{
  "n_head": 8,
  "head_dim": 32,
  "d_mlp": 1024,
  "attn_scale": 0.177,
  "grad_clip": 1.0,
  "decay_fraction": 0.551,
  "final_lr_fraction": 0.0,
  "doc_mask": true
}
MLP neurons of a small language model. Each row is named by its layer, matrix (up: input weights) and neuron, and shows model dimensions 112-175. Each number is 128 + 24 x the weight over its row's rms, rounded and kept within 0 to 255.
Before each neuron's rows, "fires after" lists the tokens most often just before its 100 highest values on Wikipedia text that the model never trained on.

fires after: "| ", "- "
L3.up273 [ 92 122 140 121 136  97 118 127  97 135  99 170 114 166 128 100 101 145 130 121 126 144 121 149 111 104 171 119 120 137 144  76 145  71 129 139 131 127 130 124 129 138 107 128 111  90 154 131 112 190 131 210 122 145 127 144  90  90 117 147 104 178 146  93]

fires after: ".", "| ", ",", "−", ", "
L3.up969 [142 147 126 123 185 114 156 141 129 157  94 145 124 136 128  89 127 129 121 116 135 131 155 136 158 158 146 137 137 179  92 126 136  74 140 108 176 100 116 116 121 160 112 106 103 134 126 101 164 144 136 118 134  97 123 105 128 132 143 147 144 154 159 126]

fires after: "| ", " "
L3.up260 [ 99 149 119 152 108 122 127 116 107 178 128 129 107 135 151 102 136 155 130 111 127  86 130  86 132 138 142 136 148 136 158 138 167  95 153 156 106 128 122 139  72 118 131  98 137 173 118 114 144 116 157 113 134 197 125 134 152 141 165 146  70 109 170 151]

fires after: "C", "c", "T", "D", "B"
L4.up360 [105  96 135 115 102 130 172 108 107 123 115 113 143 137 118 100 127 103 107 157 154 155 109 108 142 131 172 130 123 160 106 110 113 127 157 152 117 132 150 109 113 127 154 133 152 140 171 194 112 119 152 139  96 103 165 112  85 113 105 152  80 100 116  69]

fires after: "| ", " ", "- "
L7.up169 [146 210 125 175 150 118 101 144 116  86 117 131 136 111 126 115 111 139 116 160 129 166 158 139 117 109 148 142 150  82 104 105 111 136 177 165 122 143 132 157 103 138 175 119 173 130 154 131 136 104 119 146  92  95 152 156  96 108 161 125  99  95 123  96]

fires after: "|", "==", ".", "|---|---|---|---|---|", "|---|---|---|---|"
L7.up321 [164 137 103 102 151 159 129  99 194 128 127 141 142 112 122  90 129 163 126 142 124  82 152 114 162 134 132 140 133 135 145 124  96 169 109 123 128 127 108 126 169 137 108 144 130  94 125  85 119  94 143  81 121 124 123 117 127 149 121 145 106 132 115 133]

fires after: "G", "C", "Gl", "in ", "T", "pro"
L7.up27 [139 135 102 137 118 157 117 159 134 104 114  94 146 102 118  70 129 122 119 121  96  98  91 113 145 103 134 132 143 148 136 133 108 151 103 133 152 116 116 141 177 118 137 127 127 100 162 143 124  98 125 138 157 107 104 142 161 141 106 135 127 142 126 101]

fires after: "| ", ".", ",", "−"
L2.up703 [124 154 119 129 129 125 121 121 154 106  88 151 140 154 147 147 115 130 150  56 120 143 117 133 139 153 130 123 142 110 105 148 124 120 136 120 110 113 108  83 106 137 104 153  74 123 127 146 132 148  80 138 143 106 106  86 152 136 111 147 127 132 157 125]

fires after: "St", "Pl", "sc", "pl", "expl", "Sc"
L7.up673 [ 87 131 148 118 139 103 141 135 165 102 141 114 130 112 129  88 102 110 133 134 114  51  99 110 103 127 157 160 149 114  92 131  90 111 145  94 126 105 121 109 190 107 145 148 131  94 144 112 115 172 157 154 187 162 135 127 132 100 124 120 128 153 143 179]

fires after: "| ", ".", "(", "−", "the "
L2.up357 [188 125 137 156 112 145 127 112 180 125 106 126 149  70 170 142 125 114 141  94 102 135 137 116 119 135 154 126 118 163  99  92 130 127  93 128 173 128 140 123 105 128 140 154 104 137 121 145 104 152 132 111 116 131 121 121  93 199  94 143  92 134 102  75]

fires after: "St", "O", "E", "An", "L", "H"
L7.up324 [129 166 131 114 153 162 154 100 122 151 119 107 124 148 114  73 102 100 155  96  91  98 180 139 198 123 143 106 160 138 107 129 122 136 165  95  97 171 184 110  97 123 127 141  99  91 167 101 163 132 120 125 123 119 131 129 112 120 164 152 134 165 110 157]

fires after: ", ", "| ", "(", "er "
L4.up676 [126 180 148 120 129 165 115 122 121 134 159 100 118 121 138 173 112 118 138 146 111 146 140 151 169 103 126 136 173 164 127  59 145 114 114 125 185 128 117 127 103 114 130 153 140 116 106 126 123 110 137 135 110 137 135 165 148 157 150  75 145 162 147 136]

fires after: "| ", ", ", "and ", "(", "with "
L7.up298 [133 157 163 184 125 144 191 131 163 169  92  92 134 114 118 153  74 153 140 138 165 112 125 116 123  87 108 113 104 137 126 128 142  97 116 164 166 121 107 172 136 130 133 122 123 140  97 122 120 128 131 141 142 138 109 130 139 151 132 142 145 129 150 136]

fires after: "St", "D", "Sc", "Wh", "W", "P"
L4.up633 [113 126 108 122 153 104 126 188 128 136 132 117 127 115 161 123 145 147 153 124 121 134 147 159 110 130 148 116 127  89 124 126 103 120 151 120 156  95 120  99 117 128 153 150 143 108 118 114 147 112 132 138  99 164 108 154 156  93 126 164 105 186 171 115]

fires after: "| ", "|", "; ", ": ", "."
L3.up725 [ 91 173 112 116 133 164 123 134  96 108 115  80 157  86 139 115 144  98 119 112 141 105 135 126 113 135 162 148 187 126 142 148 133 130 152 136 110 102 129 107 169 109 142 152 108 112 131 129  82 171 129 135 130 129 104  88  99 113 144 122 126 101 129 172]

fires after: "==", ". ", ", ", "| ", "===", "of "
L3.up247 [148 135 154 116 138 129 126 105 153 124 134 154 130 103 121 133  75 166  73 124 105 118 130 125 140 138  98 118 159 115 128  90 132 106 133 153 138 157 134 145  74 143 105  77 128 148 103 107 137 181  96 135 132 133 107 117 141 127 182  93 126 120 130 142]

fires after: "'", ",", ".", "’", "$"
L3.up534 [107 171 113 116 161 112 152 126 104 119 131 141 102 119 175 160 124 147 119 115 160 127 120 134 119 102 137 169 177 147 124 113  83 147 150 141 127 168 134 139 106 126 116 107 109 139 119  91 122 146 152  93 135 104 129 154 150 116 135 110 104  99 153 141]

fires after: "C", "c", "R", "sp"
L7.up1021 [ 66 124 130 147 152 109 151 133 124 118  99 131 183 166 157 133 146 139  97 120 137 118 164 112 162 148 118  81 155 111  88  98 128 118 133 168 131  74 162 147 112 115  98 112 116 181 114 135 113 143 116 128 117 124 141 130 132 119  94 145 107  92 116  95]

fires after: "R", "C", "- ", "Post", "sp", "re"
L4.up818 [ 93 150 120 138 123 131 145 117 116 128 143  80 116 113 140 103  88 172 172 164 118 123 119 148 186 129 133 128 122 126  49 118 135  88 169 146 134 152 163 144 118 129 144 132 119 164 136 131 120  92 164  94  74 120 124  99 107 148  97 134 143 162  93 146]

fires after: "-", "as ", "a ", "As ", "and", "D"
L7.up392 [116 149 199 119 153 130 106 147 114  91 144 120 103 120 119 102 124 158 122 126 147 130 144 134  72 119 105 144 121 141 119  81 168 100 127 107  98  97 109 181  92  62 121 111 110 137 126 122 148 127 134 139 130 130 133 123 132  97 126 124  84  99 124 104]

fires after: "|", "in ", "0", "(", "0 ", "−"
L7.up112 [142 180 120 129 121  95 151 159 111 155 121 143 133 128 132 116 137 113 158 131 168 103 119  71 194 153  99  81 143 160 125 144 118 133 170 149  94  83 124 101 120 168 144  95 144  87 124 135 123 150 131 145 120 166 153  99 154 138  89  90 117  95 147 108]

fires after: "S", "s", "E", "le", "al"
L9.up658 [123 138 143 152 113 143 139 117 148 146 136  93 111 107 143 124 102 106 113 136 153 137 114 101 132 164 125 133 132 114 138 114 132 113 105 130 106 176 157 144 133 106 131 138 125  92 129 170 124 139 105 108 125 123  94 114 126  89 127 104 155 125  93 120]

fires after: "| ", "Gr", "\n", " "
L4.up594 [124 157 154 139  95  92 112 138 144 138 115 114 119 142 107 179 107 106 162 124  71 124 120 122 125 104 105 112 138 116 129 125  75 160 108 139 152 102 131  95 103 128 121 144 114 132 146 149 150  78 128 185 103 169 115 126 123 139 170 137 140 122 155 103]

fires after: "R", "c", "qu", "6", "r"
L7.up957 [111 105 107 145 112 100 123 116 104 123 129 153 107 124 134 154 100 150 137 108 150 123 143 132 124 116  50 137 103 149 108 103 137 122 143 157 156 123 111  95 122 116 130 102 107 138 165 133 146 123 131 106 107 121 159 162 121  85 108  99 137 156 124 100]

fires after: "s", "S", "Sa", "V", "v", "so"
L7.up294 [127 159 147 102  82 149  95  93 179 110  98 175 111  84 106 155 170 131 116 148 135  91 113 150 130 179 148 152 152 134 118  98 140 102 140 121 145 132 125 107 109 130 125 132 100  78 131 136 133 139 120 103 173  81 178  70 137  99  99 159 149  83 132  98]

fires after: "==", "==="
L9.up41 [112 118 115 128 182 104 124 151 171 147 156 165 147 128 182 112 127 161 128 174 119 114 122 124  85 148 123 121 157  80 165  89 124 169 115 120 144  81 114 117 121 107 136 125  86 132 101 101  84  64 128 111  95  90 109 119 118  75 162 129 113 122 117 160]

fires after: ".", "was ", "season", "==", "resul", "J"
L7.up487 [153  96 118 144 147 173 130 134 129 117 140 132 143 100  85 151 167 118  98 135  97 156 172 155 134 182 173 146 142 122 140  98 104 131  88 112  72 100 138 125 153 149  94 110 142 126 117 164 111 125 121 105 113 114 143 104 110 127 134 149  95 138 112 118]

fires after: "D", "Wh", "H", "W", "Mu", "-"
L4.up960 [122 121 147  94 185 144  67  82  80 129 146 153 120 133  94 147 122 121 155 140 112  81 154 100 116 132 121 174 137 123 130 102 135  93 163 108 139 117 128 116  89 165 158 122 157 135 109 132 128 147 118 145 149  98 112  99 119 101 118 141 126 110 163 142]

fires after: ".", "′", "("
L4.up289 [114 126 116 119 101 106 173 192 137  98 127 147  99 100 152 159 100 120 173 126 131 157 119 136 142 136 181 113 160 149 112 119 164 138 153 106 151 122 101 111 129 141  80 144 113  87  86 149 146 112 173 135  94 101 144 130  68 135  89 125 143 163 141  98]

fires after: "to ", "for ", "e", "ke"
L7.up915 [116 142 155 132 125 137 155 187 154 126  96  74 101 127 150 124 144 124 122  92  99 113  97 129 143 103 148 153 133 111 112 128  82  97 105 118 170 159 133 109 148 107 135 127 138 137  76  96 148 132 133 108 150 113 115 141 155 135 160 132 119 132 154 131]

fires after: "Squ", "Qu", "m", "M", "V", "N"
L7.up672 [124 119 121 122 176 161 129  88 143 110 104 136 119 117 116 152 126 159  87 125 106 162 141 107 126 129 113  96 142 111 128 128  72 137 129 166 148 156 153 125 130 127 133 149 131 112 122 118 151 109 122 139 146 135 125 156 133 142 134  93 169 161 118  85]

fires after: "| ", "–", "Sc", ".", "High "
L3.up336 [118 131 101  87 102 120 159 140 156 126 121 125 129  97 138 110  78 102 158 107 124 115 150 133 164 114 162  94 169 131 106 163  78 104 164 156 117 120 152 132 114 112  98 114 134 106 158 149 132 122 128 104 150 108 139 144 163 146  96  80 127 142 150 151]

fires after: ". ", ", ", "\n\n", "U", "(", "A"
L4.up215 [168  91 149 151 149 166 117 121  99 107 102 119 123  56 120 139 127 119 189 131 152  83 121 142 119  94 167 141 136 125 135 113 151  88 163 118 112  98 136 126  94 140 128 123 146 100 128 133 131 167 100 147 123 137  99 111  89 120 155 166 106 129 173 106]